From a checkpoint of a small transformer trained on Wikipedia: 5.59M parameters, rotary positions.
MLP neurons of a small language model. Each row is named by its layer, matrix (gate and up: input weights) and neuron, and shows model dimensions 0-159. Each number is 500 + 40 x the weight over its row's rms, rounded and kept within 0 to 999. Numbers have three digits each. A neuron's up and down rows have the sign that makes its largest values positive.
After each neuron's rows, "fires on" lists the tokens most often at its 100 highest values on Wikipedia text that the model never trained on. A number after a token or word is its count.

L4.gate364:460606474488542482436496525624504518481493493489467456493492547438583417543523539505484508470520545495544415519507471486459526455491547525537452469461470499490552442515535525472543506510482563503559498531463433520490487495402466441537486446531537532485493564510551517462583464404481532498504457470572512545483465484517519525528598476526463546542549495487503523483543482509479460554498501535486487531457560476460539478487495485423518493590490532492478444555573491489469496514541563
L4.up364:552527475475522401406475437519516532491495525521492497487511467501535462511566503493511518512533504498451445537489569441488498474517531528514470561478520446436526478502475443492441501481563460592498506524506513448524615467539504492482546564544472481546490474389532476559536541511527538461553474533492457480556396464541505511563474444459426506497546482462480474516478467493513497530536463510482541460524491600486480477438481493458496462552538523501545441465527473437470419457571479
fires on: "'" 77, "|" 21

L6.gate270:511548443484505525480561523451477477443402560481531553493515520509515469529507486480477518530465533477531499472547478481570497428558508507450558459459516522536552502449531503457495490532527469503559534466542531492510498599556568477481521435527509468526554504400456519551504498575501484476514477469471537416548545406507504475578539486448428522535428469442546510506511522516494508497503424413547494566514459475534540514514484535489592519498530464514463497521556433462501523428515443
L6.up270:481459500516487426422502469556556446533486486511515486517492506495425484503534500574512469483528471459543537478509565474503459487458496516467467425498502563514513488507528530406438498561410418569515505515522522484461501558466462516448502473489473497569498511490523583563526540504435524548477541595536469534537453531551530502465542450573544510494495522481548495543463487508485524474477538463539503543442498450533446552557479564500440553538550541459549591486450518510539538571548462
fires on: "." 55, "-" 10, " a" 6, "," 6, "\n\n" 6

L4.gate312:466456565464468553432531518552510561445474523469520577472468502549521453474481515588498487437484525447520444550537477469549465430541518455482513486484573516528487513443505546402486445500543486415514445520510462489519438472495473480484490459500576597579417499520521524464563614515560550418513493548541492533470505536506493480545528477479508533415519501495445503505540490512507461446541539462432569544523508507519508520483467514465531525536487516529488429469520525453511488488466502
L4.up312:489565475489408482510556472473511496501515482465535488477538433483519476380476484521459504528568489488515447518501524498486509501584525486466496476557552546465545521520485470466487455497504484552559476511531530450479542503447561519484562570499525489580404488518543467521507582512518556513495501546502465547438468590508454415559500482494523592405416448497519490514509476565558473450525579507475526518545542502447514489527453526549462530473501560440487496481455479487511484485446449
fires on: " an" 24, "–" 20, " consists" 6, " of" 5

L6.gate388:495607484419541455456473405505458458515518521542470508531517501469533480490456530529552418439504479492466446505484509491388569516486476527503530482440502520445532492507520503454482522453490515519523505490465481494489498535523468459573523559499520451504509473515542477563551508452523417376426520560542510526449443602512527545474598495465513457450510491490470489453470525509483467519499454556448556513471504459452524504499542519483534479541547424478488469499577506516439463520451504
L6.up388:519560448483517492520448455479512435537453483457516511538536507552458474521449498493480504453511421565517588515485478455444506578456637520548535528464538485455592418494489439528551473501510497533465541477457514517481478518535530526552479506454505525486529578465493498482483501487541451503457501504540476485409473506519356457497477440464547516496443519536516528561512547499561459475514544534480509435449528480494427528521440505530466528532472515487528534563485461511492522547482569
fires on: ":" 28, "-" 25, " (" 13, " by" 12, "leg" 8

L6.gate118:420546429502539476510484494511519442507477518537518477435547525473513503509537493477541430499568516517510465475545539477426478494519445512554478501407524570455505447496550461468528501496510497557456493503515561583491590480560538508612453500471527451486561468471485468483573508465453473510507429596494481480475537466515504433530585446485452530515519458527502522545553461457554509492481516579482526479542498466501478509453563477502458496505485457508452507412510533538536499398502454
L6.up118:473507501462581508561449484508538528538552423514490517576493443503498483420532551472568590533449492544484437482438527508484540461456517484483505572478439523488457472520513523469486547486468493518432518518506503551466523518549509541447481511485502568468474495444449498463466479459541445473548509458435467484448504450533535474492517551475462489450484557457403559484537477428522512468541609502518505521487465577414521511522470385496497538517493469516448444444472468501461495464525529
fires on: "." 25, " |" 13, ":" 8, " (" 7, "stan" 6, "be" 5

L6.gate399:507442491498506495451527543525497506463450493517563463407562464485499522540569474564469474447531476538524490484536465526482476521469477512450498501486475547479486495498485557432465417520573442516483496486490584574545471488423506471529496552540565518519527511493532497560555511479546519416558429565540565453480581520490520508531500449552487493523476472501437468524478396523500435546516450467546523442563498545560457472568493556505569525553464510583500452466491508498507491460476479
L6.up399:446514501470491495523513494470439496473472475497540516450523475544476476514499433533480547448598502514511546425529463551493569446475511505554506520495502548530459560522464540479415419482517500490459517502544428512437457575453488466470526482492513512526438518516495474475445494449557541462430537550523540501493485541453509499518477502481610486521535529498535502461536538499494484455518477542412441467492498625479476527494523446495553466510598527574442477469487603462471541544456514
fires on: "." 38, " of" 15, ":" 11, " an" 4

L6.gate224:520508526462476441499479429520493506467497472464502549524517548439474436510463463488480499451529467543526585505502493473414538567565470535536485491537561580554548521554537467416519507480544505475476505474480469562512484494496550587514584600481560448587472520430536540429513466500501542464488492479542574546497470548447538429493493457529536531468527492443500488419426518497478512459575467471482535518493554460518489516502490479516524442455513484508510495448502512567458471568543515
L6.up224:509446490585477486480498434427447476473484520563569443555431470534526500486429463509470529524497518572484529528455513524484517502520497522599546477526469482459467472498454558431590468548543529500499487560491514530550515513511460499513511497599522444451467520530470499514472554512462559443528499509508486526480456452487521334532506430482509503437533456454462488471493516435507501463495491515399532507511514503529494528548515491485544505504568531484507591491496448482525571442508508
fires on: ":" 32, " (" 15, "s" 9, "-" 5, ";" 4

L3.gate400:571546529556540441557521396535524524543461557514476473435501548431490505492482490450514455487561508531518529470546461515493449501475470449481514524447553506515502452514558540492472448456439602489514428476488502446463500496557509521515436518545522509481528479431524473458534505482551478508493475524542522476463435462496478439491542480476488500519506428517469513423593553521446513523429455490463466477551512528521433510433594508457489481516451454500526523554552542416462497466439550
L3.up400:484548494526451547468501537518500527490478535525556433528425475473514469548502516430511618523477561552498544533480536393452546494458455438507540425466459533488460536537509448517489436530550513551484502482432482467446460439522542488535536550498488558513558481563525532497509458530448486518501543482503472560498485453543545466519506505507531527472537510524472474571521622452530521502544512471460481525500475484443473537560465496452506506516427404473507469405482438525449501502530531
fires on: " the" 17, "s" 15, " to" 13, "!" 8, " Love" 5, " The" 5

L6.gate161:495459463500552506493515538523497461537436490498592538483486559483528424495537464559547522529475472506507506470506455433503460469483458491518509511514452540560502522483457469544454443563462524491522523444494491476507427519465552492548568478542634534534597453481467481477528617523425544467455450519534501505512474443541530441496576455484502524468549518500509490440480509526481517495549521532470513482459452468575525611506480543407503524557544528472483498535545556481510538499508510
L6.up161:499549462619457543630526463523515509548514464508513509533465548473493485489553549492500519487456442560526518469508487463606541494477482438512478433522503491497494498462526536461511516487505527485566488495492470458536495525510530481445516519525577478505533483508540443513488542460445546439429494470521518488435455496396552578663561515437497514493537516515512516465500532490531535450488553533474503461467480471465533416449500520507436455449564519498493517478481490461534488467484502
fires on: " (" 21, " /" 16, "mp" 11, " k" 7, "omet" 5, "/" 4

L6.gate231:516502426445460467479504501532586506423444513496501527462554523483466457468470550524508461462591509458499448390470565531460543605492466516441497531480523532484503507500527548459470494459541469543500539437460517589513551529485527495516545444500588446523492467542495511522498559599574468471488537590531486503541575471522512505474561476501448507448509477440440489550466414532445506468494498509511529494494525528508454494524548474514501437466508392478489508502471526502533496511489508
L6.up231:589426431429563494475465443445437536453495423547473507528427513515444528501497463454525494474454551530438520495536533507461522490565481513495535556504402508500553559466474536450467508455515495483486522526492510500424543559570497512495543548479543490496465556467497478544374447532535537503511488546498489553475510442528464485588518525559531537493561532521513505499475515539489503476562562524531421452464453508526496509480507455500515550502537541511555508456461528467466514398510497
fires on: "\n" 39, "." 29, " (" 15, "%" 7, " |" 5

L4.gate57:478545555473463575547500518482540478527487520446482520521521533511518485439461494419523480470543526494563424526440463422438443490498532465457506499422538540496457403457492517535512469545498489610505439516461513505519473508443593572472501488461496477436506488553456525460465464503458424495436485537477470523501428466497534410499488510537495470473434430505533442450499508448565432498500552510497555495471524511527471572461511501511490524514497416494527526540513566517537524553515453
L4.up57:443549498523481590526512433558524537451437554500529560479470553557483469482531489557483424481462500451568457521464490513486571530517498468576528512581486506455488513462452470467475490503593507541486468582517531443502467473396577451522489460464485502510547533486456549523524514506519518510486533448567513540480489527486568495411441541480490451483507440425431466543450489484520443457471553478545509473469503479511513482536469450494599520542445507502480507481511506545431530476518531
fires on: "," 39, " and" 21, " –" 9, " -" 8, " or" 7, " /" 5

L3.gate74:557420512441520518527387460456525461523508479490533443437492550485425449497532461513515446568483468504487516491513463564480498567474383529537515474500451472536442461504507516504529477472467481404465455486493534482488526493542515359440480400433531556558555529480452571549513523478463514459440486425516502504584533439523446497487485522463542485562560516525544525420523466470484517496506526474522512474526484509521544521490488498504511524515499520486538524471508537505523486465544461
L3.up74:520483484482534440496478512477509452473498467481546438515503507465482547497535460453424462483566457548468497474474535576480531577452478535534499536509526472456470470512537543580494464495464507581439448469454486456434534432519473529483519484577462571541505463572532536455438490460488494449424495473461537484486491499551472486519484542558472539516540523613467540448483487505509531441510462586468485456515482559494491514432425498554511581582470501475471528440530523556556510451500512
fires on: "est" 36, "ed" 11, "ust" 7, " Cl" 7

L3.gate249:438489521487508454526462463494443411450504509498496503475543493475511457482538489564445509474463559499599476483481523465524579567498517486494574486526501553579521530521538531493575521508521479491478359499498556492495425494437502461478500528455569457533466482493489528529593471499523520546506476519520523490400457493451567503493555497510463466529532471479400503461518490446468496501485453508487531542448504523455539520474456546513480508521493456535615446489563479478486525573549451
L3.up249:490516458524525524416471544554476506440510492518531481469493477498490511506496451551456514520498499480534569467502521540445575545529448554500501526518472476539555542532507498552529493554549449599631508526494513547547482516499406547501508504518494448501513525465508498481534531441519552482532517492581530478486516498539515498487543497573465463481479540515515527551449475445530397485468473557546572496607482457559525479524492516507524593527506555469464498388505531512445492414466481
fires on: "," 85, "ts" 6

L6.gate24:468491514512472532468465470592505429517525495460496585469594537556466490544513519531454519445495494465556531508501504489485482522490581551503509521531448467461459490492546489548514554433551536566457424465441489550420469463385585424555528507499507499512576485498550490542556538520454506489486492545502480489506545552513492503534569435484494486485467494440481513495589383453492518500465513576548507461500495543516487528511496563550495468535510473433535485539549465501493492501463503
L6.up24:522465487424538464451461474463474529518541510540469478527496488520515530494544498485487579495445476527480568569476483514446553371553512435551522527517429444458504511523526511378487528440505427531472437507533482483496496495498574489446529539485517464527531528472529482466473486512468427420508562438552463520496456474518549482568472476511474489480510536502514493533489468488513490577491501624426493500477477517564550580429483492474497558501475482470524472480455515417531552479505489
fires on: " |" 32, "," 14, "|" 12, " (" 6

L3.gate360:454474477455487492460467573482433394470520517517502522548474577469504490502533441591506491454385503447569491511470504515493551496516486503457510438451437476535514477465532497523514524411480476484477532500476568455507489545501556461508497527512551513527518581455519513511510558455478526519436557470541548578506520495503538510495540488462545496452540482471431543479510493512465511524506479516470491525550524484531645531515490489403582540508459488530523443466578536470472461536554506
L3.up360:536524521592545489480479538428448454515461522496517536476526501534512450528502534456562598531431454530544537551475455523438487501503503519531480508510461510452560511427458421512514440420539473490418447544506536523468500461508541421501520584436537441522492519463550531490460478503536466514518534497446496610410540568484522492532478549479474554489489509561465508494583557498536529547523545486511463504504522481541538536545528428467466488439540488540493532497480472489511473462566533
fires on: " (" 57, "-" 12, " in" 6, " ?" 4, " 11" 4

L6.gate262:546549507551521541453575455496505507473476539468567479494578512435569480491515540483530536495544546418535462445471472500470559605458479490495499501540460523523482523473508518445588449522502543495535500514495503497423448435520507532517448497490513507484524495569553492519550499508556524499529476544579508512487496584413503469412488499521509582457427449507426478535479554488489482546481477481531513515455604507508443499513514441521603524518494476530506519455509533465549583505523461
L6.up262:443513583466533503504488501538454532604526513554438486530489504520568509525507456490538535550495485447506509453528500552488508496501533505472528513488492441575503575516533449512500544522573443541414569526463435458495477516492502468488539448537464521503499453460439518501583518480541516405441515508510560513512499594491501480504593491475478401471496533455472531465521470514512402470484470517541543527529461473453534459465484538521489518541514512542485541427531599529470529525477414
fires on: " and" 27, "," 13, " brother" 8, ":" 7, " son" 5, " husband" 5

L4.gate210:506546505508528474478483464558434511543441543507521456437516531538532492463432470572536527538504546492542489538489530567487584447483483524476482477434486542498520497544471428473531562499534494535499475414527468466539481568510513476511482452563489464589502538426541496477542540495506510402506474536522530530478465567606526494494527472458470569387511505497508492441479403463464477493490532521528613483490497551541521506527509536522535490541478514523459495485570514506464434532437468
L4.up210:569565521509496530510546469500416487557426484481455530469489503467508461516431486399542534510527563467507491457455521491491458537489493547478537554484498505460477430569556480477444497421509510573510533443515460506474540561517507562502484478532502501472491427488500498531491535428542499452554542574463421478453501511481590517484416478521495500490529421529597457458528498523490497534413541523462546550465512547480463548495483504497460497506501498549463526498548479478432490417564448
fires on: "." 23, "," 21, " |" 16, "z" 8, ":" 7, " by" 5

L6.gate139:489519542489599542459505447530552500502499588508514444542504521450535506511490510520505420503518520523542447508494464524441477502535524471482482455458421524408439487522556492489552535530440626512449534480471536543453516475448495504538453504475479474485573572575532493554599494463491556417470430553486489549508487477517494518441554458544513532489496531435546487477596485496524516539482512490500564482540567500485531537471554471472517493517488475529589487482503491476564537451513498
L6.up139:482645489563502524460540451456501521530521515507457549528488504468512518447516490476532452472516471483490510531427491447555433539566519454525481527497505466459474390540463485381460471467481593457554457474468524527501568462516463475471465547488522542506479479501513492501482484482479519500462497502517458426566516483485528453476524485475540545510553529446472531406512556509490563557574508507396505494527534467521516481465575471485491412482508539503508488526519496528558429442456508
fires on: "'" 73, "\n\n" 21, "’" 4

L3.gate49:530565518462448489408450394538518509499459458467504514555545538470524469543479556583520534465528532485505484565485533518462497532430572447499518545418550555491465476520425467503588503450534587530494501522554441474489460530497473506473517441490563496503463493477536508471535472517514484476442501498450523578516425507511484468481578476402473545436546457506516518448490536491504495466525474486525533465422516528465507496479556472422507502556526494447562460532545448482474549470525501
L3.up49:516500464469558522461473476509532414531502555494453424492534506514548427463524471527478492510473440510480463461492473474564506525512420469575581467527498486532485539501494471503531458481550502550442482519434525455494529428504494464471513505516493481471563549495481429502466506578538457526472424528538514485486454554586455466612449442482525480479537574464534493516503492574523517520526518576502482563493482533478528466405523469482516506422596501500563515516564517486526425454474525
fires on: ":" 41, " by" 16, " code" 8, "ár" 5

L3.gate100:511547552453478526451495400505489516494537519526489461552474472465524510497497424456388434569538555481498482442500446480508547531457540505465454497516491486580416524474489439506495458604436540506569509461457544477534482477513507443532416548456489470493496464574463475464464495493529556483499476431486502449461511560469534545466502537559539500397465519507566490506478490461478523435508469487459490432498518421507450432546475536497532478464470499538535495514542500537490525462482438
L3.up100:481512481424462494529508467556510448526506446525522523511492475554489490529552490430528404533510597458444468526497451456494495496518482489526540531509473545505467481429645567571486464525498510511467509477494532474537462440505531480575451527514474494481417502553406484452446442482526447428522529457488476518546507497531520598527527525559459509520484511498480507453436510484522462572451538467507490474505477464535473536587539445429532487491505516531464417507484489514531507424470484
fires on: "ed" 21, " that" 20, "an" 9, "a" 6, "4" 5, "5" 4

L3.gate294:507518490538555404482462476491515433521529500479485541471520514473432488521566529500565548545486444486555527452523404436465435511418561473522499527511454501461538498461494501492523481465505488497470485453462494528444465527471548412527512538562534459518618439486508483542541519566517423482447498473530499516508527501536416512417505423456508453438507519473444526453521531461515546513521509531437530468489463560523473526448572519510517534481439519525522534546569455491496524552501431
L3.up294:474541462577499460522515539504533473522514481505510529412472493556491425473450489539471538546506481496518453448483430474549513428486510476495509471492468526434547410472419515519476472475484448490510436500424501502451563508430473470546519442488537452499517484456490494544574474468533489498507517539505501518494525557473490519481539546555479600474443491370512512536458496432582526505512515523517477431499526477496475513623483449517475544454524481481490558557568463548552495536524450
fires on: "." 21, "\"" 18, "\n" 18, " |" 11, "|" 10

L3.gate64:518561562509453517407539455564465471483497557488531517475574520529532444452537466498514439488555532422524474500509525529541499530442494538467484529476544584552517433513531520477476417541488517541435533495532495477481526458499444521515515498492570500483521456498477462525481475534463537495494419511517496454521519534529486479503545498480416511489551468527612461449544538481491362490484489482525524584531487458540507523527456521437520443599483531517547452470536558483559526458511458
L3.up64:486491473503431510463509540479476485444470525572529445539507498526481519506468541538492500482572422479439532545544461576463514507461513603509474516443539544434498515529507504462475501462468526494491580539537491574470576448546469438476456471434516557462525549539565493481525556456519501550515524495515491494491542498529393462515554491395469544469496537587516515471463496552507469530517466534508453502515533427483555501567546504509530440533525573457565486471463526497517452540434470
fires on: " (" 24, "|" 17, "," 8, "Career" 6, "wh" 4

L4.gate47:461449498549512491466499463581466446476517547501474575511613521481510497462535509461476486523467564507552505480514457481463447462532535468510476523509493479553476521481583533563521480528465491439471542569494453547458461473542463455517566513418469551463542483542507573537570513536495488487417478477542463443469539523538520436514546522466530524491538457453515463469487464407485433423511527577525494536530584520488524536472524491490605532514430462454522536536504505473443458476506511
L4.up47:491510490503541435390459499528458476470544497519422494523526510504447583558534559437490473516442507514499487518417567499521481509499569492552514494490469477464533463530505479543500492481473455444507461536431445517457468496521462411545573559510506483475484411479489468512512535473500428441486497444555482436505509439528457470559495557447485548551563551487554483508437521447526483560523519574462412458534520510538497494459499492464515548485444475456502569551504465520431459454490506
fires on: " 0" 27, " |" 24, "|" 18, " 1" 10

L6.gate411:527504489503494473456533465492546487532470424488511457538450569485470431535408442497632521495539508460486512506587440461554467496458525547569512425526505554497486463527511466522482445516468474502526483454476485511512483557469545515502491429516521444518514480486515559477509551544561518484411513488600536448443479486461496549515496449417526491499462491489508494509567497479460556415462524518468456478493485448581499562503452559503533437472424493473489468465548523483467528478550561
L6.up411:505513478520493556545487473486499550486506415488514473573426518547539457415497436548512486489482425494450526443535469403559539556479478394510517511544481559536451530514498523469480478470503500498470473438494548486521490565585514543522430517451536422456534489562566515521604509463526504471497536502482506498466539490481535527546488484471463610561499532549492474491526462497550494474448476490511503568453479531549513485526491562501504492553508488463497444420556459458583511479523513
fires on: ")" 84, "s" 9, " (" 4

L6.gate326:455522485520482440533513497546505487561562535489499511545479496469514531494422500479516507449542597474575454482476439493402528519463488454495538476447517560488482442548534459477462465471423495512491488447472503572466566499584547515567466516493531479461524436573520462478466525531488505516457520506492506480525520540519592415580457438467472417529476418531398505446495552502465511480465472519472454475462592518494452484502559490473485448454460512474493498470497536523523483531500447
L6.up326:482388528467463557506493496548468543472551503447544479488503542537460443510571399534454565513405441450483599517433534486504521510422487473481551563505470523502442524538500571505501473526519494447490528451580508522538459488514537511514552452515469485512493520532540576534524439491570534537559533506507488544548527533433510492524465467529474481471455462524430487536419511493460467538513547505490485528497464486495467505527471519511537471505511507515431599475499496562538589530534453
fires on: "s" 46, " the" 12, "es" 8, "on" 5, "\n" 5, "as" 4

L6.gate252:480593488506516432551525466566450562580480465532432463491531503444520522571497572530513458518470492508548454490527509502408478506502512492522527457525502544515451468464507479514482512395439584482492465516474520523403513472541541576467431519527525478435530479525496508465522508500491454459462454582516576567405475504517488459458553511517504507549549463565472494432505538462485479530476466473500484469458520518486488493462573512526531489560525433551461576529569510493527458495467494
L6.up252:563488400474458503373487514542498507482503508510544471494446490495470523552477471520484515541460468513545480481517513551469512491424526447556472516494524515462500503580408415422476511486433470441506505446554464558586516474462528508460521457524445505478530484493485501490563479565488519522524566556505499448520595464504456510607450456496501543469493507514549480565506568522488585468535515451453471494573470495472440507480446522500508520466566481507483547472449504472541501541494457
fires on: "s" 46, "as" 12, " as" 9, "is" 7, "o" 4

L4.gate300:423556434482506445512521477492572506560539484457477493473500533437473468493552501505469512525512473539562497430495424483494495500514530455495499537444529523537531469456441515522508505496461488464498533522437461570495508595423497510516428427497524520478540491505492530519590481489483476516454523533572546524481502493527443473435540507481562530460451502440384509537506503485527526476494418535466548395517580525455484511573570512531482529492485497534494538608504426512498548533486469
L4.up300:509520468458530395447529515454556479562500460555512492449608541509435454584468468431487534573466462489503474503522476495537455490428471509493382499487519591537544511555551492473516498481531517474488496465457543489495507509446436488557527556470499490487525490439497569517500505530539449504450523587436522544555598503615487481472500460465446522485510513481520582508523504521472562493456456514560475488453464489456505448504469522544465451521518531516497484516475495509517443487511487
fires on: "\n\n" 64, "." 18, "\n" 11

L4.gate255:355470454488494455510544509534514491507530490534509595418465496554510466558487569511472507432449418554523517537580512457472497402551494508560489537537453432459482470459522517451572506460555496515453485565491482597492536539488548452519515520546465488525538543497496592516485527525513443492464533534525545469517525449534471482499526462521522464473456492482447499481510475464543539481451533595524517457537421518500503488483479505503490522463518472425522532538449469489522531501453445
L4.up255:470536416582470527530532584537486443423534532533489531470548498508455504480501552518480522504449530564543496475464505526413448512634564517521477509537476470467560527513524482482473565523598452529542497545487500532443486400415503439555513579502505483471492468500495518494571548509508490512487530474517525496508489491545512454496469485491522441565500466542509465542463434472516477512510502563555555464531502605482479494454509573562516592503495504453502550512475483495464508508478503
fires on: " |" 62, "|" 19, " ." 10, ";" 4

L3.gate311:467492500472480493530519467485527459520523542456493452534482506513482495465541448508518442532474479479531534477511516513519558558415469501531389475473541570498544476514513471527485409554480523564454498437461533466509549567476497428510465597560525535516518451525550524431438570527475491482502470467526594516429512424542544507452471455474524489466513422527473430526500537464474463509527385451498523482469516517555480481481524507521506457511424485612507513480490472561494491539451520
L3.up311:519517521471426422528538432495525560508462509509486429520488486521483496443457519491538497535557527505497511437473521489535540522510468487558541570425460583486555476512477499451515534519474448478498500500459458499485546595541485496478494510538452524420518454550544567503490562481446554468492515499540455482484490439566494515513532489456469534464498497494459519458522501513576419568506529531439577450433493521477430440522520456529442423534501517516498452581424432545543434497527461
fires on: " other" 20, " of" 20, "\n\n" 6, " various" 5, " many" 5

L6.gate246:523504518600465567529637535514486552467551571542500594492529468519459468600422552467555520501445430479552504543482503535588505460533444483530552538533471511468512480457492480496501510432469541542528396503530486497448526508436578515491437485488504554472458521508509500528480521481556490423492490462476460528440496478462588467571520500509541516505497488419494490473497478450557522451496460496519519477452485558533531536481515458497552530498473454550485516521496532453497510503508492
L6.up246:526626521526522522569544504532521571527460460451507573460463524508535500443518459525539526560548470581523460431469553447467434433518516496465474512431451485475510463534468470395457452511521528513421496509536563451458511533420509510475502466486516549509542488502522452545534474464525499474553479493517471559505483538437549510491491498434555478531521444489516485418542486479456479424470544562465534518442556478477527553433500457511503513488559557535447497525497553464510503549497508
fires on: " of" 24, "," 24, " Ge" 9, " and" 6

L4.gate203:514520508507431454439607412513485506494443547489565518483509520458519446461390513492541520489558513440547493463523485523456503522485480503484515446505500554527490492455573468516519454538443521496552489509498559473448401493474506542473566486445521410469512470582469482504537532489509514468453459543509491448484539563514577546418544476469572521520473500464559495492531443538494488439548504485487518415450508463578519473514511537454538501467494456528504507526529584575497531480468478
L4.up203:546517403492471530524523556503563555538487471550596555471492532490515460433443577513466520443525547543547546502511457570498435497519519532491559456516522543540502490470563484512460520571458489533546537401554522501527438484472483572459496393452492460475478516524552456526528531482434562509436541483469415522494539531600499532492512501501488483515489458541532488493449507460498526477455561454563533512495498501462487508583506519491463518578523500472534498540499555510483534470458537
fires on: " (" 70, "\n\n" 10, " \"" 5

L4.gate162:503487456505572504509468461528463461527502478498507517522487520462514469525513467479541536476471504521488497546518457507448526532449498387553551426537559544533523427479598521536509451493491488457501490450505646500456501510438527503598561536540605425532527470470495489510525496556435428472476525539524522486498473438525533515515510522482467447499561472424518464515589478484519491515467508499495540487418511523595524476455515594487494527513432469511527482506532491472477453541523491
L4.up162:462430487423597499513488490564520497572445592531571588469428550568526469522510503507528541489421486543497508521512467451491449511512492502519533490562460575480450520477473436486491514483512445522422511558483528504482492477528542447516465481429487475526484521473530482483484514485501522473491456449456560494518506458615453544466533501479467476417503512462471522525539529464565436509509535563561507479437438465477479507449462469520520584468478493512516507488591545521430481464537495
fires on: "\n" 60, " |" 14, "|" 9, " Country" 4

L4.gate17:480467488510520559510437545532577526580481563451517565503545533523453556465482550548507528532526511475464530566503467480503433537398527410455447510506507510471498449543511536526519431518411448513496492521513474516470516442462591490624516477528513479494495438495483535500540510479516450487500502504482460482554491501492541509496503529443472444552547454389491506507529515444452453495458497547576482494441544546541488572478520504485521484480450477453560516559518467444491532459492434
L4.up17:454502520466426451502484464518485460537533415476466508505530512497397524495543505527491499407494454510495464529493417521489502472512484522517503465525490419511515495431506445472453537543474444434523440546422481574505559562511494430462482501477523521428586466491460537520502447541453415525482525472608520444422498536520503477547567506536446516465526533449503494542449475451509467553542548482485473487516519491451509498493557511520561532513555481483481529498482408558463458554528485
fires on: " |" 57, "|" 42

L4.gate376:502458458514501542465539473474511481460472523521466447484493519515509408485460451532519510566462533504512480475486482531499526563494451496537518456538531605575572543520465427554505438511486479539479477442522552504463576503452481469493481546484557452584512481535459520536475514477450457522550477491518544497429549491508542505470535442480454498487469472406525435500493512513522473391532445481448541513399582485487500481504479541532516469618496559605500472483504497515528526529471512
L4.up376:528495555517539471549479516463435485497477605481523458506537475491478417497505457467427513485541549605607458502489519580498572495519479516553513504497519506512450521510462447586494560480509507551571482501510419575514485499478540579464514481493461522507501472519547488494469522465543592445545542497510448497438531467392508460463484480492517502464444538481538498509467495533549490543544430463487525389502505488492460503494472551509516486577548514505498499439471513454444509473545470
fires on: "," 32, " of" 30, " age" 11, " Website" 5, ":" 4

L4.gate287:494496492507556512511516525507434507506497530526508443410527535484538493484473456549468499524453549469548465498470432483503572522518460525499500412484533534554491440512499460473507454514508476520501472445561564486540527516507498487507533540529524513591514496403557491519488582460440475486534440578495533545533522567578549500561540450523480486532528488462445509506454453410552525456520449489495513518488505515486515493547443506390503515589510517496518419472620515424461508509527529
L4.up287:493539525466442541457490473556518543565534549480512416507499556466522473549431527435460502480461448390537514473496452414475481518430426498476433466482500458523466508542508517474509544491486495479533478526514416470434495514555528496465451485504533464535497453461497471470534475481544516418518494542511503444455509470487549516527514464469476564437497521506557582589544627423465511566487482516447517535538546565511513478503474481499514409485517503460457470496505557478481535493464518
fires on: " |" 23, " was" 17, ":" 12, " were" 8, " of" 7, " are" 6

L4.gate39:419593529511554487480475477476407486413598506481439523573480510510555487535540496556445476516485484478497496516473473446439501509448437465481392484443532458493537482501521482509520494497499513509547453441498472493505481535439501524564459497495506515546576535475524590465556480497466518449442464517480503518462472466489573495496492510488515532511485531523419462428489458459495532507590501542394545487524520537562591502496483433459502506507490482450566485518530495505452555463479544
L4.up39:509537463427516419469519424513505499546426540525536472485446525544583504527500468537424511527461533503523468491477445528526507492484512454518492539490485475503493593556517502438508529539530507447520454508499481454551520497629492480476479392414438525494524556484519517428490483473516607455530499511501510495475465438499612540481492494533459493461502535569505541463531506549476507535478518485489566534470542549475492438500457461473475487551451461470563511461501436547476499431521546
fires on: " in" 34, " of" 11, " Mad" 10, " Hot" 6, "\n\n" 5

L4.gate136:417472543524490574466544469481495528423442516423520484445526495485502466446524432506529545565449492491495497452450471472526588496482520489460498504462527552547517446539462495541543374557481557482495537489500491504492438443510452475423504500519557595468512518478468559472499493506531433487581451481470512602511557498528478431486536472479459566518464470459499479451589525504489496438494464457520548522512482516487493540574509489461473543467454500489548474515519513516470458506568434
L4.up136:489466486454441512492498516550430518486488532533530498503475564528463511479479524490429484503448431541541643459554494533530580474482493452492502522466517514517503469507500482463462460546470521521467537589452462466455454539491500462512490532523573490449500512623585538495421515572534484582476499579459549480592543513497503513488445498507512518479478499526506554548554497539505504478502456503530510505466475520484478457507584495526494416482490460515515451540465626474548489514466508
fires on: "," 80

L6.gate21:470519465452505510464485483525539462508465495403456475413480515508502399593513500532506519476465449490590492490520480486507418484529484474513491533500563501472476475480485516501496426491483471540477505522558485489479428566484472465523485518618506577558531475480496488536457572498493517453480389515536506480525484473469497523578533481516457550548514517537472502518525554477512445519525471417536527511516474532600495529456400525442564502548515473457476464504617520500466487495475465
L6.up21:521502517489484514488500420479481520512534466536506535499507508510506432541417500502542426505551492443457469454475551536508506552535456525492495484476514541493527517554497428422486430527520509490455594443509467501441507486493502502457511542549446464523508549503483503453546524476489533540479525517573545590471533508491549392471429531471479588457544577562466511561446521573530422495463452495459487436442530488467463424563503460524546468493527511550532550444454537491474494497560473
fires on: "." 75, "," 13, ":" 11